config.toml
n_layer = 19
n_kv_head = 4
head_dim = 64
d_mlp = 1024
vocab_size = 8192
activation = "tanh_gelu"
norm_place = "pre"
lr = 0.0053
grad_clip = 2.0
batch_tokens = 32768
train_tokens = 430100000
steps = 13126
MLP neurons of a small language model. Each row is named by its layer, matrix (up: input weights) and neuron, and shows model dimensions 96-159. Each number is 200 + 20 x the weight over its row's rms, rounded and kept within 0 to 999.
After each neuron's rows, "fires after" lists the tokens most often just before its 100 highest values on Wikipedia text that the model never trained on. A number after a token or word is its count.

L2.up245,206,199,192,203,208,190,202,207,187,187,197,195,217,168,187,199,192,192,202,193,227,212,220,215,181,206,208,210,187,212,181,228,186,211,193,239,181,199,141,230,219,194,203,222,225,217,172,186,240,161,231,199,186,198,184,177,187,218,208,206,184,178,192,220
fires after: ";" 27, " a" 20, " |" 6, " A" 5, "H" 5, " the" 4

L15.up778,147,213,188,205,219,222,212,239,197,186,205,200,200,210,207,246,223,220,175,159,200,171,193,208,203,168,228,230,193,200,199,218,190,198,238,231,204,192,233,152,217,199,230,188,179,189,211,202,158,216,206,186,155,179,204,221,208,231,203,195,188,173,206,183
fires after: " " 50, " the" 4, "-" 4

L2.up524,218,216,214,198,192,155,177,215,209,251,215,230,206,205,198,188,210,189,206,239,175,233,187,164,186,205,150,175,197,204,199,222,197,205,197,204,195,222,229,205,223,195,240,207,225,204,186,230,172,183,165,207,188,178,212,204,216,198,163,211,204,177,204,202
fires after: "," 32, " the" 18, " in" 9

L11.up323,184,221,181,174,183,222,201,182,185,213,184,206,190,198,251,191,206,203,212,191,201,226,199,227,212,224,221,206,205,211,194,201,190,189,221,159,172,199,177,202,196,222,243,176,189,192,213,210,168,192,200,242,150,199,204,222,211,204,205,167,211,230,171,201
fires after: " " 36, "," 17, "\n" 12, "2" 7, " the" 5, " of" 4

L16.up899,232,200,196,189,208,166,214,183,210,207,200,226,200,197,205,196,199,200,154,207,178,182,201,207,181,236,214,210,179,182,228,163,191,184,186,191,198,173,202,242,194,193,162,204,206,212,189,204,185,216,209,173,240,199,209,167,193,192,187,209,208,202,224,204
fires after: "." 45, "\n" 7, "|" 5

L2.up82,174,213,189,154,200,204,210,235,207,199,221,197,163,174,209,155,177,199,204,213,175,206,221,179,196,184,191,196,230,231,240,220,233,189,222,173,201,188,184,204,236,168,158,205,234,197,189,200,181,193,168,207,222,167,184,197,188,192,204,213,208,207,187,193
fires after: " a" 17, " the" 14, " one" 12, " |" 5, " an" 4, " first" 4

L11.up446,170,203,169,173,211,211,148,212,154,183,228,193,190,191,191,198,189,197,202,200,195,207,208,185,202,206,183,227,137,194,210,211,218,226,174,190,192,151,199,218,232,187,233,202,242,201,192,187,212,188,173,214,197,176,194,205,197,197,190,218,198,181,221,183
fires after: " " 66, " (" 10, " was" 5, " |" 4

L16.up55,187,209,170,188,184,180,192,177,214,187,198,220,183,189,207,164,192,183,171,215,220,219,195,205,213,198,221,191,168,164,227,216,178,240,207,191,205,189,211,223,232,186,183,166,186,176,213,208,210,181,200,226,182,198,167,170,214,213,219,164,240,199,197,220
fires after: ";" 33, " " 23, "2" 13, "1" 11, "А" 5

L15.up143,195,184,216,186,215,202,195,178,191,229,180,205,174,210,191,218,172,224,212,214,176,241,206,200,208,198,163,207,226,234,181,186,198,205,199,166,178,176,197,212,206,223,219,188,194,209,189,220,171,192,208,220,210,184,237,208,195,237,223,217,209,205,196,168
fires after: "9" 39, " " 25, "1" 12, "0" 12

L11.up898,187,228,180,193,212,217,207,210,222,211,173,222,241,211,174,207,203,182,171,173,197,220,182,198,196,211,228,160,177,219,166,186,199,180,172,202,189,222,173,226,216,233,250,181,186,206,223,205,183,201,178,194,210,212,231,208,208,217,211,209,208,208,189,200
fires after: " |" 46, "," 22, "|" 9, ";" 4

L11.up517,192,223,215,182,196,190,187,238,220,194,183,171,225,216,260,175,217,154,213,221,188,197,187,178,218,234,223,226,191,175,169,218,223,212,229,178,168,168,203,188,188,203,202,172,219,159,200,208,216,222,225,212,216,159,225,167,177,181,200,195,182,221,201,196
fires after: "1" 25, "8" 14, "9" 13, "0" 11, "5" 6, "2" 5

L15.up303,197,178,211,191,204,221,196,200,211,200,170,195,194,214,190,216,197,176,208,201,194,200,167,177,210,197,202,204,208,201,209,180,221,203,174,227,194,165,191,223,244,199,203,191,200,214,185,214,203,175,177,213,203,207,200,232,187,207,143,207,180,185,191,197
fires after: " " 63, "-" 4

L10.up314,226,195,232,217,212,209,193,207,177,239,195,174,249,202,207,189,250,190,192,232,228,201,175,196,213,208,178,190,209,200,221,169,225,221,158,214,190,202,217,193,207,179,166,203,191,176,195,193,187,225,185,212,188,216,210,212,190,192,226,204,189,207,195,197
fires after: "s" 34, " dis" 11, " St" 8, "board" 6, " |" 5

L2.up295,210,201,191,217,208,206,189,218,186,211,177,163,199,203,178,228,199,199,201,220,214,245,236,193,187,191,166,192,198,161,230,160,205,223,231,208,194,234,185,166,246,211,202,219,201,206,200,225,215,194,179,194,183,207,191,203,184,167,184,218,207,213,207,216
fires after: " " 37, " (" 10, " comp" 7, " re" 6, " app" 4, "\n" 4

L12.up582,192,191,216,204,193,197,201,188,170,196,206,200,201,235,195,223,231,228,190,226,220,204,202,189,200,196,228,208,155,221,234,159,180,197,191,168,236,179,201,214,170,241,190,225,210,208,184,218,210,222,196,230,213,192,179,211,243,208,181,161,215,209,176,195
fires after: " " 40, "5" 6, "8" 5, "0" 5, "3" 4, "1" 4

L10.up82,251,237,194,205,170,175,181,151,186,206,188,202,246,209,146,217,190,226,213,191,173,227,168,223,182,185,192,154,209,217,224,210,178,234,196,198,200,174,212,208,201,213,166,225,203,175,201,235,201,189,181,207,208,224,211,200,210,200,187,193,232,185,192,204
fires after: "---|---|---|---|" 20, " the" 17, "|---|---|---|" 7, "D" 4, " were" 4

L15.up578,207,208,228,214,187,227,193,175,208,205,180,226,163,189,193,217,243,189,221,212,179,206,194,192,168,183,168,208,226,235,217,192,240,196,166,194,177,228,195,188,229,201,207,186,186,184,200,226,222,218,196,195,213,195,197,176,199,204,228,179,245,209,219,193
fires after: "0" 27, "9" 16, "1" 13, " " 8, "5" 4, "–" 4

L2.up445,209,181,198,223,242,225,181,232,190,199,188,206,149,202,181,172,217,234,198,210,166,165,214,193,205,200,221,165,200,183,209,186,244,195,151,177,227,209,170,205,208,188,214,208,193,200,190,186,200,193,224,204,174,195,181,206,213,198,235,202,204,244,215,220
fires after: " " 58, "s" 5, "g" 5, "vert" 5, "al" 4

L13.up980,168,204,217,185,208,204,190,190,209,185,167,177,185,217,225,210,180,181,193,232,214,186,215,220,211,193,181,202,201,230,206,204,209,209,198,201,209,177,214,217,240,181,163,191,209,215,189,213,219,164,171,204,180,266,209,193,182,219,236,207,201,234,177,214
fires after: "\n" 38, "-" 9, " " 9, " New" 6, "7" 5, "," 4

L16.up502,214,186,182,196,216,182,238,217,200,208,228,208,213,204,212,227,177,142,212,226,193,172,253,241,186,203,188,194,197,181,196,184,155,190,239,184,202,156,175,216,191,183,178,194,177,198,205,218,219,203,193,215,169,200,220,192,218,145,215,195,184,230,205,215
fires after: "1" 31, " " 14, "5" 11, "3" 8, " (" 4

L13.up509,200,203,174,179,205,222,197,218,198,196,194,238,186,162,166,195,200,161,194,185,197,188,180,236,199,210,206,197,188,221,204,223,196,220,204,193,249,210,196,212,165,198,179,190,197,211,226,184,211,192,202,217,189,211,176,205,199,210,171,176,214,185,175,218
fires after: "\n" 45, " |" 11, "'" 10, "5" 5, "8" 4

L2.up325,189,230,157,187,191,245,202,182,174,219,225,188,241,230,168,225,188,181,202,187,217,197,224,182,166,175,205,211,162,191,174,191,223,202,193,214,191,194,187,183,176,182,221,194,206,172,203,212,231,162,236,185,174,227,210,186,189,229,203,188,204,169,212,214
fires after: "\n" 36, ";" 12, " No" 6, "." 5

L11.up381,166,213,195,186,187,170,205,185,152,192,172,205,207,238,160,206,189,220,198,190,228,230,163,220,216,182,196,184,234,228,229,182,251,178,251,200,204,199,145,186,166,224,214,210,202,196,202,198,231,222,190,219,219,219,219,235,192,216,167,220,198,201,215,206
fires after: "0" 21, "9" 19, "–" 10, "4" 6, "3" 6, "6" 5

L13.up858,211,199,212,199,187,196,172,209,212,167,196,200,196,196,222,175,189,220,181,205,216,207,200,167,217,193,192,219,203,224,191,184,203,206,191,184,201,192,166,185,195,201,215,184,216,167,181,205,228,191,210,222,198,215,151,231,209,176,197,207,212,182,201,181
fires after: " in" 23, "," 18, " May" 7, "born" 7, " |" 6

L2.up605,184,203,207,198,215,199,203,205,190,173,231,180,188,222,178,203,181,212,170,200,172,243,239,194,213,190,194,210,213,200,212,226,200,243,211,206,174,203,231,194,251,184,172,198,216,221,197,183,201,177,208,249,171,212,188,211,194,191,198,200,200,201,224,220
fires after: " " 37, "-" 21, " (" 8, "|" 7

L10.up88,185,177,202,161,225,225,211,206,199,220,206,210,214,203,203,203,208,186,148,190,200,226,229,180,187,188,196,192,206,188,194,187,216,195,179,216,206,182,180,250,166,220,208,231,182,211,162,212,214,201,225,167,199,215,194,217,198,168,203,207,194,169,209,196
fires after: "\n" 23, "-" 20, " and" 7, " received" 5

L12.up736,196,205,198,216,195,167,212,218,181,156,227,193,206,248,167,185,190,165,184,219,217,216,168,206,172,182,178,179,204,229,240,193,202,213,215,175,249,218,176,198,187,192,208,194,185,215,156,233,170,203,159,212,174,213,207,203,221,195,199,176,200,194,189,207
fires after: "0" 53, "9" 14, " " 7

L14.up10,214,217,216,220,206,214,238,219,175,190,207,210,179,234,210,186,213,178,150,196,164,206,212,159,198,195,185,214,227,224,164,171,205,204,178,200,186,213,229,177,213,220,218,133,217,203,214,215,205,196,200,211,209,204,221,226,157,194,197,235,193,199,195,219
fires after: "\n" 54, "0" 7, " " 4, "-" 4

L13.up567,208,211,190,189,195,200,189,255,229,200,191,202,164,189,196,236,224,213,196,199,228,202,184,213,235,197,201,205,149,228,185,227,220,198,205,228,213,177,213,207,177,173,194,189,177,186,174,182,164,190,193,223,222,189,189,169,176,192,210,214,169,208,198,193
fires after: " on" 43, "-" 11, " |" 5, ":" 5, " with" 4, " of" 4

L13.up560,199,192,210,200,223,179,198,218,163,189,181,208,182,195,215,171,188,195,211,239,217,217,208,213,192,155,188,229,181,201,167,193,214,213,176,215,186,228,165,204,176,234,213,210,181,182,220,220,200,166,185,204,215,182,185,191,214,228,229,219,199,246,196,224
fires after: " " 63, "." 4

L16.up739,185,247,189,182,192,194,239,193,178,216,179,207,204,200,179,176,185,163,224,197,214,186,206,205,175,231,212,219,190,220,232,204,155,184,172,192,185,177,195,216,188,175,174,210,196,240,198,187,218,195,166,207,201,183,193,195,211,212,204,204,169,210,211,162
fires after: "9" 45, "8" 23, " " 7

L13.up124,180,201,219,228,216,205,209,200,187,244,220,232,233,180,161,205,159,208,218,174,211,183,218,188,214,215,195,204,164,181,199,188,189,226,196,221,217,237,180,200,182,217,198,183,202,222,170,189,222,173,204,196,220,204,190,193,185,207,222,193,173,209,194,188
fires after: " " 39, "==" 5, " be" 4, " the" 4, " is" 4

L14.up766,182,213,177,244,181,232,208,197,209,233,176,215,258,201,157,204,192,233,244,184,206,224,203,201,209,202,192,204,184,201,216,213,189,166,167,224,206,153,175,194,215,207,228,228,182,194,209,202,215,206,179,205,193,193,228,208,157,207,189,224,201,219,203,161
fires after: " |" 29, "1" 24, "0" 16, "–" 9, "," 6, "9" 4

L13.up851,210,217,202,194,157,211,171,242,192,203,159,202,219,202,210,211,198,201,192,209,256,198,208,173,196,185,236,174,210,157,224,228,226,199,205,182,221,202,200,197,218,173,166,202,190,197,195,225,185,202,201,192,201,182,177,162,175,206,190,182,207,209,172,164
fires after: " |" 45, "|" 32, "-" 4

L10.up855,200,201,254,196,216,197,145,210,201,169,195,227,201,173,184,200,190,193,217,199,226,221,170,231,196,165,206,206,217,229,216,200,191,183,180,202,190,205,172,175,208,216,187,218,193,179,182,209,203,213,174,185,210,173,199,191,207,184,197,203,184,202,194,194
fires after: " |" 35, "ju" 5, " Ju" 5, " in" 5

L13.up160,222,159,198,224,195,171,183,203,222,195,223,211,249,178,210,173,212,214,256,227,190,219,220,197,190,221,201,223,183,185,252,160,178,185,192,223,228,207,208,208,230,208,210,169,217,206,204,206,207,193,205,173,196,244,180,199,191,206,181,185,176,209,216,223
fires after: " " 40, " (" 10, " the" 4, "," 4

L14.up650,220,224,233,207,218,189,169,217,200,199,180,220,187,203,211,190,223,176,183,224,207,149,205,228,180,214,226,172,239,194,160,200,190,187,194,162,196,196,201,210,211,188,195,203,203,212,207,237,188,222,184,208,202,161,214,209,237,184,184,226,186,190,215,171
fires after: "." 44, " of" 7, " |" 6

L2.up883,209,166,187,162,221,216,189,235,238,205,187,190,220,212,189,221,159,190,195,206,175,207,180,218,218,173,205,193,206,209,214,163,201,209,187,218,167,226,197,203,171,182,204,188,196,197,205,189,202,219,244,206,229,191,181,195,195,192,172,205,223,193,236,171
fires after: "1" 20, "°" 19, "3" 9, "6" 9

L11.up762,191,200,194,240,202,206,170,218,174,219,183,184,193,187,207,182,175,175,184,207,181,217,216,234,175,211,197,193,210,210,202,204,199,195,193,196,204,193,210,229,185,202,191,181,204,204,206,207,203,230,202,241,183,215,207,217,167,207,212,183,212,192,194,185
fires after: "," 45, " (" 8, " and" 6

L2.up479,199,191,191,218,183,211,199,187,189,192,243,200,204,184,186,211,214,206,204,219,182,195,148,228,206,174,174,200,183,191,181,169,230,224,203,227,173,176,171,210,181,194,176,225,184,216,212,226,198,196,213,205,212,214,197,214,194,223,207,185,168,193,166,225
fires after: "2" 15, "7" 12, "5" 12, "0" 10, "4" 8, "8" 8

L12.up387,212,207,209,188,178,201,216,221,189,207,172,183,224,181,170,190,202,222,228,230,193,168,160,192,207,197,199,205,208,191,190,227,173,239,189,223,157,226,205,208,182,201,163,211,197,239,208,223,200,207,186,236,208,215,164,217,194,190,214,237,216,196,192,180
fires after: "0" 77, "9" 7

L10.up922,186,227,208,230,214,179,182,170,225,206,199,204,190,199,176,221,183,187,189,222,186,194,215,195,183,180,196,192,206,190,188,177,185,194,233,239,172,220,163,219,179,199,179,222,185,194,198,212,190,214,189,218,222,211,195,194,210,227,226,221,193,163,189,176
fires after: "1" 17, " " 14, "9" 11, "2" 11, "3" 7, "8" 5

L16.up773,243,227,238,186,213,226,192,224,187,204,181,228,186,185,175,256,210,242,232,227,200,214,212,199,181,194,229,186,213,246,182,215,141,220,190,205,197,218,200,195,213,197,174,189,202,173,216,211,203,224,201,191,197,199,195,236,170,214,182,206,190,198,224,216
fires after: " |" 45, " /" 17, ":" 6

L15.up572,218,234,252,185,191,218,205,197,181,176,190,212,189,218,184,178,232,193,209,225,182,173,205,195,244,217,205,214,194,208,205,214,189,248,190,170,212,186,195,192,198,210,206,208,186,203,203,207,215,178,198,240,227,177,202,223,215,208,230,213,152,188,206,169
fires after: "," 20, "8" 15, "9" 13, "5" 8, "0" 6

L13.up232,213,212,199,212,196,225,208,177,225,219,169,208,171,191,194,188,213,231,214,226,187,186,189,211,203,203,196,215,193,179,203,200,186,187,183,205,175,184,246,217,200,165,227,201,235,217,201,197,201,205,228,234,190,166,237,179,171,219,199,206,251,183,198,246
fires after: "1" 19, "0" 17, "2" 12, "8" 10, "9" 7

L10.up158,182,180,237,207,232,227,168,222,199,162,183,223,177,211,202,162,211,218,217,231,217,200,223,200,153,204,185,198,193,209,226,207,199,214,201,185,218,200,227,188,169,193,191,205,214,153,185,214,205,195,224,206,194,208,204,231,164,201,184,171,199,212,188,192
fires after: " " 51, " by" 5, "\n" 5, "s" 5

L2.up1011,241,240,200,220,199,199,223,217,213,249,174,176,208,179,231,205,218,213,173,206,177,204,200,217,195,189,207,188,205,202,192,173,219,183,206,182,218,210,202,207,172,184,196,199,196,212,200,153,171,201,205,189,174,164,210,231,200,222,213,193,210,198,241,231
fires after: "'" 33, "-" 17, " /" 9, "1" 6, "/" 6, "," 4

L12.up883,224,218,173,190,208,192,214,206,191,184,183,173,220,187,210,169,217,192,190,230,162,206,225,221,220,194,225,220,190,212,203,212,172,192,201,157,196,181,206,203,235,196,208,214,192,227,195,253,208,222,174,198,176,234,207,227,242,221,181,194,215,231,207,201
fires after: " a" 46, " of" 5, " A" 5, " be" 4

L11.up926,232,203,216,198,214,189,207,168,234,235,194,211,190,213,228,206,193,228,222,184,215,211,197,206,208,193,199,237,226,227,182,197,165,203,205,203,196,198,219,205,195,212,188,206,188,188,221,197,213,221,238,162,204,215,156,216,200,191,185,230,185,217,215,199
fires after: " |" 32, " of" 10, ";" 9, "-" 9, " Number" 5, ":" 5

L13.up709,172,195,186,216,240,204,188,210,203,224,159,216,190,219,218,166,208,189,188,229,193,183,197,172,183,201,186,212,192,170,208,176,206,209,188,179,164,199,160,220,203,189,219,226,172,234,198,185,202,203,176,214,223,180,189,193,192,206,235,179,178,194,200,196
fires after: " is" 16, "1" 13, "0" 12, "9" 8, "8" 5, "5" 5

L11.up529,204,236,186,210,204,200,184,215,232,229,194,181,223,216,212,194,218,161,205,168,164,185,202,208,217,183,222,205,186,198,192,193,202,217,201,221,172,168,175,190,192,162,198,208,187,210,191,177,187,210,207,192,187,229,181,181,232,191,216,224,212,215,168,190
fires after: "3" 21, "2" 16, "1" 15, "5" 5, "th" 4

L14.up700,206,214,236,167,190,170,188,241,213,238,185,205,176,192,205,172,208,209,212,204,171,222,195,202,235,184,192,213,203,198,207,188,192,234,203,180,210,206,233,214,218,207,196,188,204,169,172,209,206,231,172,208,180,214,226,185,199,215,224,187,218,217,231,227
fires after: "2" 29, " the" 16, "," 12, "-" 6, " in" 5, " |" 4

L11.up586,200,233,214,180,223,177,193,220,210,179,247,216,184,173,212,190,214,214,207,183,231,184,198,174,199,183,197,198,221,192,213,238,201,179,183,218,195,201,177,207,239,196,237,167,211,225,235,205,207,155,191,220,193,222,196,198,197,164,181,222,204,187,222,203
fires after: " the" 34, " a" 13, ")" 9, " " 5, " in" 4

L14.up754,182,216,184,168,157,142,159,196,211,197,214,193,180,230,192,189,217,227,223,194,206,192,212,215,227,185,188,183,173,195,232,201,191,188,226,205,190,211,179,192,211,201,225,159,172,158,175,223,208,181,218,225,219,187,193,185,214,184,190,190,202,203,253,222
fires after: " " 58, " (" 26

L11.up429,203,185,205,186,208,203,193,214,180,214,197,179,189,232,204,206,189,167,195,225,210,220,205,198,225,177,199,212,216,189,191,211,222,213,191,209,246,216,213,197,171,199,213,151,207,215,205,201,211,196,206,201,201,153,204,191,195,218,174,177,216,233,183,198
fires after: "\n" 84, "IV" 4

L15.up181,211,217,206,170,177,227,224,194,229,178,211,193,175,208,220,205,175,187,192,183,196,200,192,189,191,178,199,235,152,198,201,205,182,169,230,215,183,209,169,200,255,242,192,166,191,184,209,191,236,197,211,204,206,209,198,200,227,188,236,192,169,212,190,163
fires after: " " 48, "." 5, "k" 4

L2.up31,224,193,201,180,178,164,248,227,194,242,198,173,228,220,213,203,174,169,190,191,206,230,216,202,173,208,224,177,200,195,188,203,197,199,222,211,220,154,217,191,230,188,208,207,170,204,171,239,207,196,194,203,188,204,211,202,177,165,214,169,218,204,206,186
fires after: "\n" 45, "ed" 8, "-" 6, " Pos" 5, " In" 4

L11.up980,182,211,182,186,182,181,195,239,234,203,204,173,210,171,202,191,185,213,180,185,202,195,182,200,180,217,182,196,184,208,229,194,165,184,202,210,211,217,218,194,216,201,224,185,204,215,161,171,203,203,203,185,220,198,184,159,183,180,217,202,193,208,227,173
fires after: " " 52, "\n" 7, " (" 7, "|" 5, "–" 4

L10.up64,202,227,173,206,269,212,218,204,204,195,205,181,198,224,201,199,236,174,181,187,218,176,189,220,204,178,222,201,188,203,189,202,195,239,197,226,212,202,210,221,199,213,179,194,211,222,176,162,222,202,212,210,200,202,173,203,194,236,187,204,243,227,218,199
fires after: "1" 67, "2" 18

L15.up657,228,235,218,200,193,198,196,187,166,189,201,218,246,203,184,206,227,202,182,190,182,198,220,216,207,193,202,212,231,220,179,208,230,223,189,222,183,201,186,228,204,236,156,211,211,197,216,184,172,178,180,172,233,203,205,227,169,183,196,224,200,214,181,197
fires after: " " 32, " to" 11, " a" 7, " Tamil" 5, " \"" 5

L2.up976,233,222,210,202,201,223,213,189,190,186,194,199,227,201,189,202,228,194,171,212,167,210,233,193,171,174,187,214,203,202,221,184,216,204,185,207,245,189,214,195,170,189,205,221,204,185,184,180,221,200,202,201,262,168,199,185,195,197,164,255,184,223,213,151
fires after: "\n" 36, "|" 35

L15.up18,229,228,173,223,224,158,184,189,217,179,240,205,178,194,211,182,200,225,203,217,193,201,177,207,193,211,243,199,186,224,185,178,218,250,181,215,210,206,193,184,192,196,168,190,178,189,171,244,200,184,175,186,215,208,195,199,214,183,159,233,221,209,202,200
fires after: "2" 59, "3" 5, "." 4

L10.up739,191,213,177,208,196,219,196,234,192,179,196,218,172,217,185,186,145,211,239,215,200,188,183,226,172,214,177,164,160,222,221,211,227,222,171,201,188,248,205,220,153,194,181,233,176,239,226,236,204,176,200,205,196,214,210,217,199,227,163,226,219,218,192,158
fires after: "\n" 74, "==" 18

L10.up987,180,222,245,226,209,219,200,232,191,184,185,210,208,204,166,202,193,204,207,189,194,173,196,198,216,197,199,192,220,210,198,206,187,191,203,168,198,193,227,209,188,203,221,195,212,183,189,196,203,169,223,186,202,199,248,202,224,194,234,216,198,153,239,238
fires after: "\n" 32, ")" 15, " (" 14, "|" 9, "-" 8

L10.up582,202,228,170,198,181,185,222,196,212,189,196,216,208,199,184,163,205,193,210,187,240,181,215,187,201,206,197,251,194,203,185,205,202,194,199,167,215,191,220,206,195,231,236,194,219,200,193,193,197,167,173,183,238,218,202,215,238,243,174,193,190,206,215,219
fires after: "9" 25, "0" 25, "'" 8

L14.up522,201,209,179,188,193,150,202,182,232,184,206,208,175,176,184,191,198,218,198,210,221,161,196,180,160,176,236,218,231,213,198,167,212,192,192,205,177,198,186,211,223,185,234,213,200,231,225,206,185,209,198,210,234,195,188,188,208,169,203,194,196,184,224,173
fires after: "1" 16, "9" 16, "2" 12, "3" 10, "6" 9, "5" 8

L16.up601,155,206,186,206,217,228,182,204,158,208,167,229,185,212,207,178,198,189,194,229,189,206,196,185,223,206,200,216,183,214,202,216,210,187,228,213,211,217,215,250,187,202,184,189,197,158,172,237,184,175,206,220,204,231,194,197,196,241,185,219,218,181,189,217
fires after: " " 38, " (" 8, "-" 6, "|" 5, " the" 4, "," 4

L14.up798,203,225,196,218,190,182,176,202,220,188,200,213,186,227,215,208,205,211,198,201,175,188,195,217,206,197,178,190,194,192,198,234,199,207,215,159,146,233,189,199,222,218,233,176,188,206,196,210,191,196,176,186,211,191,207,207,206,185,202,211,167,223,196,200
fires after: " " 65, "–" 10

L2.up922,218,172,211,190,247,241,226,172,185,203,178,177,207,201,206,188,185,216,200,216,191,201,205,174,193,202,208,206,192,193,211,202,255,204,171,219,199,191,186,195,200,175,194,213,188,176,226,209,217,225,192,213,140,245,209,213,194,246,198,204,190,226,223,196
fires after: "\n" 57, "ist" 4

L2.up750,240,259,190,198,192,160,227,167,175,164,220,230,197,179,182,210,195,181,234,189,219,202,195,223,172,180,207,204,212,230,198,206,210,211,196,204,194,181,189,223,205,200,219,196,245,184,206,223,207,207,228,208,204,221,176,193,230,213,194,199,198,203,219,200
fires after: " " 34, " the" 31, " a" 6, " in" 4

L2.up420,223,197,191,212,213,251,199,201,187,174,236,186,196,188,172,176,195,210,200,192,223,178,188,187,227,212,186,222,149,219,200,224,184,207,184,220,190,201,216,185,213,179,179,210,205,225,209,161,203,170,200,217,210,174,194,160,212,197,220,184,182,183,195,200
fires after: "|" 19, "|---|" 15, "\n" 15, "|---|---|" 11, "---|---|---|---|" 7, " |" 6

L13.up392,163,215,230,185,222,221,202,222,179,197,191,210,207,213,190,190,226,195,216,252,191,185,190,207,214,196,249,215,155,217,186,220,204,157,190,197,196,196,191,214,226,175,190,185,192,150,182,207,202,210,215,158,243,179,177,214,198,184,205,177,200,206,210,172
fires after: " |" 20, "|" 14, "%" 9, "c" 6, "ed" 4

L15.up967,222,187,233,204,210,186,198,199,201,233,209,214,221,182,174,226,223,200,196,221,208,188,218,235,179,199,211,203,184,186,218,165,161,205,195,238,190,162,199,191,183,219,180,242,208,236,191,210,176,205,167,202,210,191,205,218,254,214,195,206,179,180,241,189
fires after: "---|---|---|---|" 43, " |" 22, "|---|---|---|" 7, "|---|---|" 5

L16.up863,172,209,148,199,194,186,203,218,175,238,203,213,217,207,181,188,195,231,219,176,195,193,208,219,222,219,208,239,200,247,222,195,206,199,194,197,161,149,193,213,226,214,206,226,181,210,200,183,211,231,178,205,199,218,202,197,223,191,203,204,222,165,226,216
fires after: " " 52, "1" 7

L16.up65,192,216,196,160,231,200,189,183,194,206,156,197,213,218,174,156,251,189,213,217,172,186,184,205,206,225,207,172,175,200,225,208,202,202,159,212,232,194,197,191,217,177,181,234,210,208,166,209,242,204,195,205,238,213,202,222,235,192,182,207,214,208,194,190
fires after: "\n" 64, " " 4

L10.up345,219,217,175,221,175,189,195,204,172,165,209,223,197,228,213,207,207,192,187,200,239,194,202,241,193,181,202,201,170,188,181,214,210,242,190,210,201,181,204,192,216,207,214,216,193,224,214,200,201,217,222,203,221,188,193,227,188,223,181,164,183,172,225,184
fires after: "1" 25, " " 21, " on" 12, "On" 12, " On" 10, "2" 8

L14.up246,192,178,217,192,177,205,214,216,183,205,157,223,200,208,181,177,210,193,187,180,175,223,205,193,208,193,231,194,165,186,225,197,244,185,205,228,178,212,178,205,163,194,202,197,209,251,202,214,212,165,191,199,212,194,253,201,203,232,206,231,224,222,188,209
fires after: "0" 46, "\n" 7, "==" 5, " Fe" 4

L2.up74,187,196,203,194,219,202,219,224,183,207,171,212,217,179,191,205,219,238,181,186,191,176,234,206,217,189,178,186,199,205,211,172,191,221,181,202,209,196,181,232,208,223,161,202,213,195,219,189,215,168,188,201,196,194,183,211,202,228,198,187,191,219,178,225
fires after: " " 70, "1" 6, "2" 5, "." 4

L2.up582,197,214,178,149,180,187,228,184,180,226,228,185,202,211,171,242,245,226,200,178,226,213,156,188,209,208,181,174,198,214,207,199,208,204,184,178,190,222,190,221,206,204,207,140,190,196,204,209,209,185,200,204,176,176,208,184,195,212,209,211,245,188,203,179
fires after: " the" 18, " of" 9, " The" 9, ";" 6, " a" 5, " In" 5

L2.up189,206,215,168,209,187,214,223,165,193,187,197,197,169,193,200,177,179,223,169,215,148,206,239,201,168,210,192,225,178,193,184,179,215,222,174,217,245,194,158,200,213,179,203,192,190,219,229,202,194,205,200,175,183,210,192,174,161,229,178,190,206,160,205,203
fires after: "\n" 45, ":" 10, " =" 10, " who" 5